config = dict(
    num_hidden_layers=13,
    hidden_size=192,
    num_attention_heads=3,
    num_key_value_heads=3,
    head_dim=64,
    intermediate_size=512,
    vocab_size=2048,
    hidden_act='swiglu',
    norm='layernorm',
    norm_place='pre',
    norm_eps=1e-05,
    positions='rope',
    rope_theta=10000.0,
    rope_fraction=1.0,
    qk_norm=False,
    attn_scale=0.125,
    bias='none',
    tie_word_embeddings=False,
    parallel_block=False,
    init='trunc',
    init_std_qkv=0.0254,
    init_std_o=0.0,
    init_std_up=0.0254,
    init_std_down=0.0,
    optimizer='muon_variant',
    learning_rate=0.0112,
    weight_decay=0.012,
    lr_head=0.00573,
    max_grad_norm=1.0,
    warmup_steps=200,
    schedule='wsd',
    decay_fraction=0.833,
    decay_shape='exp',
    final_lr_fraction=0.0,
    batch_tokens=32768,
    max_seq_len=512,
    doc_mask=False,
    train_tokens=343900000,
    max_steps=10495,
    dataset='wikipedia_en',
)
MLP neurons of a small language model. Each row is named by its layer, matrix (gate and up: input weights) and neuron, and shows model dimensions 96-191. Each number is 128 + 24 x the weight over its row's rms, rounded and kept within 0 to 255. A neuron's up and down rows have the sign that makes its largest values positive.
A block is one neuron, or neurons of one layer that tend to fire together. After each block is what it responds to, as a language model described it from the Wikipedia text at the highest values.

L8.gate6 [133 118 113 126 121 133 125 140 129  90 109 113  50 133 140 161 114 123 134 127 127 153 128 144 170 131  91 150 132 106 140 169 120 184 113 128 107 140 133 122 125 133 122 128  98 121 117 130 113 114 122 129  89  97 108 146  94 103  93 124  99 147 124 147  90 105 153 118 119 100 118 135  97 160 105 141 116 117 125 173 153 129 105 147 132 156 117 123 151 118 112 138 133 129 115  67]
L8.up6 [139 180  87  59 140 134 134 145 133 144 127 123 156  72 149 166 110 155 146 144 113 108 106  95 146 117 137  90 126 196 153 149 101 146  94 151 123 128 107 165 134  93 129 104 106 167 106 113 120 128 120 130 133 163 105 106 112 151 113 112 155 129 124 106 141 128 113 106 154 129 137 181 104  93 128 132 101  95 140 152 151 121  90 132 163  94 115 119  82  97 154 136 114 133  95 131]
L8.gate108 [ 91 141 166 113 119 111 159 129  99 161 131 155  86 162 155 167 118 125 129 126 182  94 116 158 130 116 125 155 121 136 119  97  88 144 122 114 174  97 122 101  98 124 150 107 154  81 131 136 142 141 155 126 109 100  76 101 141 120 158 174 150 110 123 111 143 111  80 130 144 150 104 148 119 121 126 153 115 150  84 117  89 139 134 120 148 158 107 158 100 120  96 124 124 150 123 108]
L8.up108 [115 144 135  98 132 137 127 149 115 158 117 168 133 156 134 121 117 178  80 115  96 185  99 125 160 149 107 134 138 110 134 110 138 117 145 158 130 132  99 118 148  94 167 136 120 102 114 114 155 144 139 127 135 141 119  80 170 133 148 146 130 129 156 170 104 131 136 111 138 115 110 148 105 112 107 156 110  90 187 121 167 151  82  69 164 150 111 124 103 141 118 157 128 120 113 164]
L8.gate300 [128 159 132 109  81 150 138 126 120 136 100  91 134 107 110 133 110 151 118 140 142 104 131 140 151 108  88 186 118 138 156  98 173 135 115 140 147 105 111 113 137 125 129 118 186 148 182 102 123 108 154 151 152 114 114 132 103 154 143 106 146 112 155 135 125 139 102 137 134 176 127 118  87 110 130 139  73  86 104 147 140 125 135 136 108 127 119 145  95 142 127 180 124  89  76 122]
L8.up300 [134 124 138 154  89  98 119 117 119 139 140 106 138 121 109 121 140 116  75 147 115 159 171 100 115 126 113 114 144 113 127 165 122 139 109 178  93 166  90 164 142 125 143 154 160 147 136  91 169 150 141 133 162 143 133 107  96 106 131 146 145 118 140 118 109 151  68 131 112 155 133 110 125 111 126 142 117 142 112 137 102  59 100 145 147 113 113 140 132 156 118 133 120 119  55 141]
L8.gate388 [110 103 100 114 145 116 158  82 154 115 152 126 155 141 124 125 129 134 101 166 187 101 124 143 130 101  82 146 147 152 109 126 152 136 130 127 114  78 133  98 165 154 165 129 143 126 175 132 149 110 134 113 144 111  93  93 131 114 130 147 145 109 133 143 118 148 148 169 103 134 167 159  86 124  83 126 109 128 104 116 135 157 135 119 142 133 145 113  81 127 107  88 128  96 155 138]
L8.up388 [110 127 186 139  92 128 147 147 111 188 114 167 154 135 118 136 113 113 116 129 107 139 115 126 142 112 135 155 111 177 147 112  87 161 115 131 146 121 154 118 172 134 170  94 135 139 140 118  89  93 105 122 171 134 136 166 118 139 149 151 169 106 136 150 155  87  99 125 130 142 121 140 131  65 143 139 140 136 129 135 159 146 118 141 103 117 117 144 127 115 109  76 148 170 125 113]
Responds to: Mid-word fragments

L5.gate84 [109 151  78 104 134 138 122 114 140 145 126 164 160 137 130 128 102 107 138 136 141 112 118 133 116 125 122 115 138 135 157  87 128 134 101 104 137  97 124 122 156  93 157 116 111  77 138 163 180 156 135 137 142 145 140 136 135 106  86 123 133  88 109 132 156 125  97 151 143 137 153  86 136 127 128  92 124 148 114  98 131 121 134 144 128  98 143 147 136 151 177 112 149 113 129 155]
L5.up84 [111 100 146 135 130 127 124 127 107 149 125 167 136 130  86 110 131 102 149 112 130 157 115 144 101 162  82  83  82 160 161 134 123 142 131  85 162 114 123 180 167  99 122 104 128  88 112 155  99 118 115 113 135 111 145 137 122 140  97 132 149 100 137 101  74 120  89  90 116 171 159 117 142  99  81 112 135 136 100 116 100 135 119 106 153 116 112 143 172  53 127 159 100 136 128 152]
L5.gate204 [106 150 152 125 115 160 142 123 173 143 125 117 154 140 170 156 118 160 125 129 118 157 132 115  89 125  93 155  91 122 126 128 140 111 127 123 115 118 124 108 113 166 109 163 114 150  94 137 156 123 102 101 142 130 139 153 120 128 140 157 130 115 149 119 113 163 116 126 134  93  72 145 144 148 112 126 114 129 105 113 101 120  90 100 141 124 123  82 177 144 150  99 143 153 119 169]
L5.up204 [107 126 146  96  88 128 125 163 130 146  82 106 150 129 138 121 180 105 122 111 168 154 133 133 126 134  97  86 139  95 117 143 148 163 129 129 111  75 122 106 126 155 103 120 102 134 124 120 157 161 120  94 102  64 158 155 130 153  85 134 171  91 108  93 105 155 157 129 144 143 137 145 133 103 160 121 129 149 124 133 159 137 142  86 118 158 123 134  87 171 138 120 152 139 120 123]
L5.gate259 [138 113 133 167 127 137 186 105 113 105  79 102 193 152 136 157 112 123  96 173 145 144  80 127 137 134 148 155 123 161 148 119  95 143 108 103 117 105 131 152 131 125 136 175 166 141 102 145 136 134 127 125  91 127 114 130 102 109 145  99 140 120 105 126 133 111  75 151 145 149 143 159 169 146 150 107 134  99 129 138 114 112 145  82 130 125 123 134  84 136  98 136 186 117 127 120]
L5.up259 [100 142  93 102 106 129  76 174  92 117 155 134 122  88 135 125 147 117 135  67 172 122 111 124  76 139  90 108  95 129 154 139 134  96 104 106 130 152 125 112 115 169  84 154 143  78 148 155 160 172 140 136 123 134 115 122 142 136 139 144 121  99 150 119 145 122 109 162 154 118 133 186 118 147 111 123 120 101 139 146 144 162 120 144 116 126  96 159 109 153 118 123 111 146 123 151]
L5.gate426 [141 152 158 125 117 198 100  79  97 135 105  96  76 131 167  88 119  82 123 130 103 154 102  85  99 115 168 128  98 157 133  97 109 148 163 113 111 106 170 156 133 137 139 142 110 146 104 143  88 145 100  89 145 176 156 144 110  96 124 142 136 108 107  93  91 168 159 137 136 143 157 155 115 140 131  89 118 146  87 149 119 134 134 124 165 120 122  96 142 146 172 133 154 122 152 124]
L5.up426 [113  97 114 109 162 154 118 148 168 106 121 116 189 125 158 141 171  82 160 146 123 144 117 153 146  95 109  93  69 164 131  92 124 127 159 116 120 112 116 132 134 143  98 138 106 111 120 130  98 178 128  84 136 124  54 151 128 154 158 182 158 130 112 127 102 130 104 129 139  97 154 152 129 106 109 142 163 107 106 148 107 118 155 121 139 121 163  91 138 116 121 114 130 149 122 143]
Responds to: Superlatives and word completions

L8.gate32 [135 123 106 131 103 140 115 143 192 156 153  84 101  95 104 112 137 122 127 137  99 116 104 146 129 123 102 144 114 133 169 123 126 114 163 177 136 112 147 124 102 135 108 107 131  87 143 123  94 134 121 119 132 166 166 134 134 129 105 140 151 156 108 124 132 143 147 163 101 126 143  77  97 102 125 144 151 180 185 166  98 130 118 105 123 126  86 138 129 157 114  90 119 109 135 130]
L8.up32 [140 140  80 160 165 128 121 122 117 137 121 125 147 135 113 133 149  91 138 126 103 109 160 127 112 103 137 155 137 131 126 150  80  90 160 121 124 138 131 109 172 163 113 110 130 114 133 125 101 151 123 155  98  94 117 139 117 148 129 100 142 178  87 149 135 136 183 128 113 159 111 128 118 118 101 131 120 151 128 151 117 135 142 125 117 151 114 137 154 159 134  68 112 114 140  95]
L8.gate131 [175 119  83 118 141 147 115 166 125 116 113 137 117 115 151 114 135 130 101  90 162 135 137 116 127 134 125 127 145 144 121 126 116 137 144 132 151 146 118 142  98 150 102 174 137 101 101 140 103  84 131 117 117 125 143 140 139 133 117 100 158 132 164  87 123 156 102 146 101 150 131 148 112 117 140 129 158 174 145 125 129 142 192 159 122  99  98 152 131 153 108 116 121  99 122 106]
L8.up131 [173 156 144  69  96  92 159 106 153 155 145 134  91  77 135 122 110  89 114 133 134 138 152 148  96  97  89 143 132 157 106 106 119 114 121 173 142 128 167 131 129 184  90 134 166 158 145 123  95 157 118 109 115  94 137 130 117 112 164 115 143 112 121 100 102 113 117 155 115  85 130 165 141 120 100 132 142 137 149  81  91 163 136  87 119 150 156 112 149  91 154 102 150 136 160 122]
L8.gate145 [133 136 162 153 114 139  75 124 146 135 137 130 160 101 118 135  80  79 102 113 161 147 110 137 136 123 156 142 127 151 134 102 158 103 148 162 145  94 128 106 143 123 148  68 109 177 159 144 124 158 143 142 121 139 150 112 164 145 142 142 109 136 153 144 138 131 108 129 120 147 140  89 154 146 153 180 167 141 118 117 159 118 173  86 141 144 129 110 135 108 138 104  96 109 146 119]
L8.up145 [ 84 123 144 149 159 152  95 122 119 148 106 130 132 154  81 136 156 114 170  94 106 113 130 157 139 147  90 141 147 110  94 129 112 129 154 117 153 100 133 121 113 141 147 115 154 116 159 141 116 145 154 134  90 185 114 118 132 108 109 153 118 165 136  78 101 139 129 121 131 157 161 101 135  95 138 151 147 156 123 117 156 130  77 115 125 171  98 123  78 163 146 125 161  84 117 139]
L8.gate187 [111 141 141 134 127  91 117 139 149 127 143 138 151  89 116 183 119 111 155  98 106 111 134 135 158 173 156 107  92  92 144  96 115 136 161 148 130 136 154 106 120 147 134 148 149 125  86 121 137 144 114 124 121 149 155 164 128 122 151 153 121 132  53 131 146 164 142 116 147 130 131  71 101 125 130 137 162 131  94 155  90 106 106 116 177  97 144 145  81 137  95 136 142 138 140 113]
L8.up187 [152  80 153 101  99 107 102  89 158 158 160 110  83  82 100 114 114 125 122 134 113 127 170 127 140 141  98 115  93 147 117 112 137 123  97  94 140 108 139 117 105 114 153 119  78 130 122 165 114 121 113 176 105 148 130 143 118 104 158 151 159 134 142 132 138 155 124 155 117  89 131 116 119 149  96 112 125 143 113 150 126 116 133 113 101 137 114 148 132 125 139 146 139 112  95 117]
Responds to: Predictable word completions

L9.gate501 [107 152 135 151 139 139 177  75 111 182  66 112  95 163 114 150 104 135 131 121 121  91 149  81 104 137 147 143  98 117 138 138 134 127 105 146 111 153 144  99 126 131 121  95 146 141 142  89 128 157 131 126 143 107 131 139 135 155 154 130 166 149 115 148 108 107 120 101 174 149 119  95 122 179 150 119 173 164 101  88 132 136 140 101 152 143 118 152 111 139 128 103 173 108 114 104]
L9.up501 [151 152 109 166 102 146 169 142 134 126 112 127 142 107 152  87  97 122 142 128  73 157  98 134 104  79 124 159 127 148  98  78 132 198 140  99 152 132 106 105 118 126 112 112 145  84 120 133 113 137 149 145 152 123 142 144 147 142 136 180 120  85  68 136 136 138 102 155 125 172 128 129 139 168 156 121 100 149 102 185 109  84 137 140  98 139 155 120 107 116 139 152 115 135 180 104]
Responds to: Split word fragments

L5.gate25 [ 82 158 153  88 116 142 120 156 148 145 113 100  94 126 136 128 123 150 130 117 151 144 117 101 109  98 165 138 141 152 125 109 109 150  96 144  86 110 128 129 114 128 120 123 116 123  84 137 120 141 132 131 149 102 144 106 120 146 169 168 137  98 119 103 118 150  85 116 133 108 117 165 140 115 169 159  94 140 128 117 148 157 100 158 151  98 158  91 112 126 115  81 105 120 108 126]
L5.up25 [109 142 104 125  88 117 139 122 133 103 106 143 127 139 104 112 138 125 106 139 119 163 121 144 109 154 111 127 111 102 122  86  97 140 123  90 123 122 120 174 145 119 112 128 123 156 124 137 113 141 150 149 106  75 167  96 143 131 140 149 125 119 121 132 128 130 104 151 120 152 143  72 146 124 121  95 155 151 159 115 172 181 130 144 128 117 150 104 107 143 128 166 165 137 145 171]
L5.gate29 [178 103 167 144 158 150 134 106 149 124 120 112 151 118 173 152 116 148 104 114 129 108 121 102 105 156 127 114 102  96 160 129  78  96 103 122 131 107 137  87 120 129 130 127 122 160 120 160  86 154 127  98 137 130 139 106  82 151 129 155 108  90 116  85 112 127  95 125 169 127 161 131 111 142 146 101 151 126 137 111 104 104 175 140 171 110  99 122 116 154 136 127 155 100 140 124]
L5.up29 [134 128 111 116  83 133 111 168 157 154 145  79 124 138  68 108 136 125  99 133  86 115  99  97 131 139 165 154 129 123 138 136 135 122 128 178 150 152 124 150  96 133  63 127 108 135 124 134 102 130 114 114 138 108 128 100 103 137 125 138  68 126 117 140 166 169 129  71 151 178  88 125  96 160  99 151 147 106 144 101 112 101 121 130 147 121 154  88 139 106  81 127 126 117 135  99]
L5.gate256 [138 128 108 132 114 121 139 105 111 114 123 159 129 102 152 109 109 132 125 116 121 164 132 107 123  99 117 135 152 163 127  99 134 116 133 169 107 142 109  89 107 145 140 152 134 128 144 144 133 210 145 168 138  70 131 123 130 100 126 154 137 163 133 150 145 150 148 174 120 146  84 132 131 132 140 135 105 132 127 109 100 121 111 121 132 155 110 139  50 116 130  95 142 135 134 118]
L5.up256 [115 131 148 173 140 115 129 100 128 159 128 118 132 141 111 132 120 124 119 115 105 120 147  83 100 101 148 129  94 129 149 176 137 135 131 111 145 105 128 150  70 145 156 100 144 161 107 100 124 113 162 134 107 128 145 141  81 143 123 145 121 124 112 151 126  99 136 128 125 106 133 177 100 125 133 133 131 147 115 111 125 101  95 113  85 141  95 145 118  98 108 104 105 153 135 125]
L5.gate352 [129 144 130 116 137 142 154 146 151 156 138 135 105 116 146 135 102 150 133 148 108 102  99 112 170 111 116 108 115 126  87  84 155 150 111 115 113 159 109 139 134  71 110 126 125 110  93 164 109 131 116 158 167 127 126 136 119 121 120 164 104 132  96 125 158 144 145 120 169 152 128 115 128 127 156 114 114 146  90 112 159 111 158 161 171 112 136 112 131 151 137  73 118 101 126 127]
L5.up352 [109 141 101 130 109 134 132 149 160 127 115 106 129 122 150 132 120 176 156 133 105 101 127 131 118 138 165 150 140 110 104 119 120  99 104 119 144 127 109 126 104 129 126 174 120 157 131 109  99 103 142  72 116 124  88 117 119 103 128 149 133 110 135  95  88 138 118  99  95 144 115 116  87 116 174 145 155 172 105  90 122 106  98 184 147 148 113 128 138 123 123 117  97 158 148 166]
Responds to: Word starts and table header pipes

L9.gate393 [167 117 140 135 148 140 121 128 108  77 122 109 133 148 131 125 113  98 127 114 125 108 132 150  76 126 120 102 160 167 109 107 153 143  75 125 119 117 154 130 120 129 129  99 110 179 115  97 152 181 126 138 123 142 152 140 140 130 108 137 121 129 152 137 110 157  98  94 143 175 131 106 144 101 123 107 141 131 141 165 181  78 195 118 109 133 160 146 155 150 117 124 111  81 166 163]
L9.up393 [151 136 114 120 112 156 113  96 102 129 140 134 126  92 111 106 129 150 113  93 156 105 128 102 111 140 132 102 103 171 145 134 115 117 113 169 164 121 128 164 115 147 142 121 123 132 133 137 113 162  91 155 157 142 161 150 125 125 142 134 164  94 115  88 141 143 126 114 164 169 138 116 109  80 143 125  93 136 142 129 119 108 101 169  98 152 109 113 150 138 111 108 151 132 159 115]
Responds to: Nationality and country words

L8.gate44 [165 130 120 135 136 133 118 141 125 145 137 158 134 116 150 120 133 110 115 119 158 126 150 161 113 114 151 120 119 106 157 140 140 131 129 163 148 110 179 101 127 150 113 129 115 118 143 142 125 162 133 165 107 128 149 139 121 146 142 173 172 134  75 122 118 129 106 123 143  99 137 192 151 147 145 116 144 135 116 151 117  73 143  92 122 145 123 128 120 168 161  84  87 136 158 137]
L8.up44 [127 154  82  83 118 132 159 159 146 115 134 144 124 122 135 122 155 140 151 125 127 158 129 159 115 171 143 102 124 102 138 133 133 125 118 136 144 117 128 136 140 118 115 118 148 118 133  98 107 126 102  76 105 145 162 113 145 116 185 124 115  97 147 134 119 134 119 108 110 136 100 120 122 156 120  97  82 101 125  88 155  92 110 147 148 169 130 160 166 118 122 113 106 139 153 156]
L8.gate277 [ 93 153  90 125 121 129 129 154 141 124  96 141 142  99 143 171 137  96 153  93 126 114 153  92  91 146 136 153 110 155 149 103 117  99 144  92 149 105 161 159 112  93 125 164 117 140  90 141 155  95 175 126 130  99 153 171 113  81 125 153 120 125 139 180  68 134  95  85 116  81  88 119 123 124 131 139 101 149 130 147 159 128  94 104 164 131 131 128 142 152 100 101 109 152 121 125]
L8.up277 [109  85 147 102 127 137 120 147  80 156 119 149 138 167 139 101 127  61 121 141 129 150 124 165 114 133 151 151 162 116 114 118 131 123 154 122 142  82 158  95 135 131 124 128 132 135 131 140 132 119 173 148 114 150 153  89  76 128 131 108 122 118 158 118  75 129 139 108 125 141 120 105 149 124  87 150 131  82 139 158 153 105 165 116 133 102 130 132  99 127 111 117  83  96 141 133]
L8.gate316 [155 151  58 124 151 130 127 157 124 119 151 130 141 147 168  85 119 117 131 135 116 124 123  81 138 139 131 114 129 137 103 113 146  54 151 103 124 127 134 135 131 118 121 145 121 107 151 131 109 134 104  99 144 157 138 119 105 140 141 144 115  90 103  99 155 110 106  84 117 137  98 117 134 141 153 126 153 137 179 135 130 184 111 108 155 161 174 123 114 155 174  87 107 103 175 119]
L8.up316 [141  95 129 122 100 130 130 125 170 107 160 123 123 117 161 131 167 141 131 122 156 152 140 140 145 141 134 114 154 145  96 113 124 150 118 122 153  88 165 122 158 128 141 144 127 126 147 134  76 110 139 154 125 157  95 107 132 135 166 115 150  98 125 102 132 104 108 134 123 118 135 150 111 136  94 151 126 112 161 108 100 123 145 112 120 173 182 150 173 105 113 100 106  92 138 106]
L8.gate382 [155 105 124 107 131 129 126 195 151 117 139 151  92 111 179 125 148  92 115 103 140 134 140 129 126 143 102 118 144 126 120 112 104 127 135  93 111 101 141  92 128 105 122  98 149 131 174 132 105 120 157 147 127 141  98 102 131 153  64  82 152 115 137 130 133 152  95 100 102 158 127 115 150 111 111 161  93 138 139 116 117 133 130 107  98 147 123 133 119 155 143  93  97 129 191 114]
L8.up382 [122 129 108 134 169 111 116 150 138 142 123 123 136 103 172 172 141  98 115 143 129 131 129  84 110 162 111 158 133 109 167 111 139  85 141  96 122  64 146  97 138 116 103 146 137 130 137 135 111  99 156 162 135 105 117 136 120 124  80  87 160 127 136  92  91 112 107 128 105 157  82  83 158 116 145 155 124 140 168 112 129 137 139  99 138 135 173 160 148 157 163  59  94 161 168 105]
Responds to: Sentence-ending punctuation

L9.gate479 [139 144 123  68 129 138 148 122 123 115 130 196 107 142 112 111 141 138 145 153 137 103 126 102 116 182 159 133 132 118 149 154 149  85 107 119 154 114 193 147 117 146 117 121 103 127  98 152 145 196 113 115 141 121 136 127 153 115 132 106 109 134 130 153 155 151 142 145 206 157 118  91 135 137 134 135 130 138 130 143 114 129 151 125 121 150 104 172  73 137 104 105 106 140 107  93]
L9.up479 [152 106 109 104 111 124 171 140 132  97  90 131 130  96 160 153 156 113 114 128 139 115 132 107 154 137  63 122 165 152 126 134 105 151 111 147 140 119 167 112 175 127  97 132 117 175  79 127 106 139 126 104 118 165 135 102 165 151 136 108 165 116 162 151 143 129 108  94 137  89 102 129 109 107 123 135 139 119 142 185  66 125 146 135 123  79 133 131 140 147 110 112 153 160 146 121]
Responds to: Word-initial g / get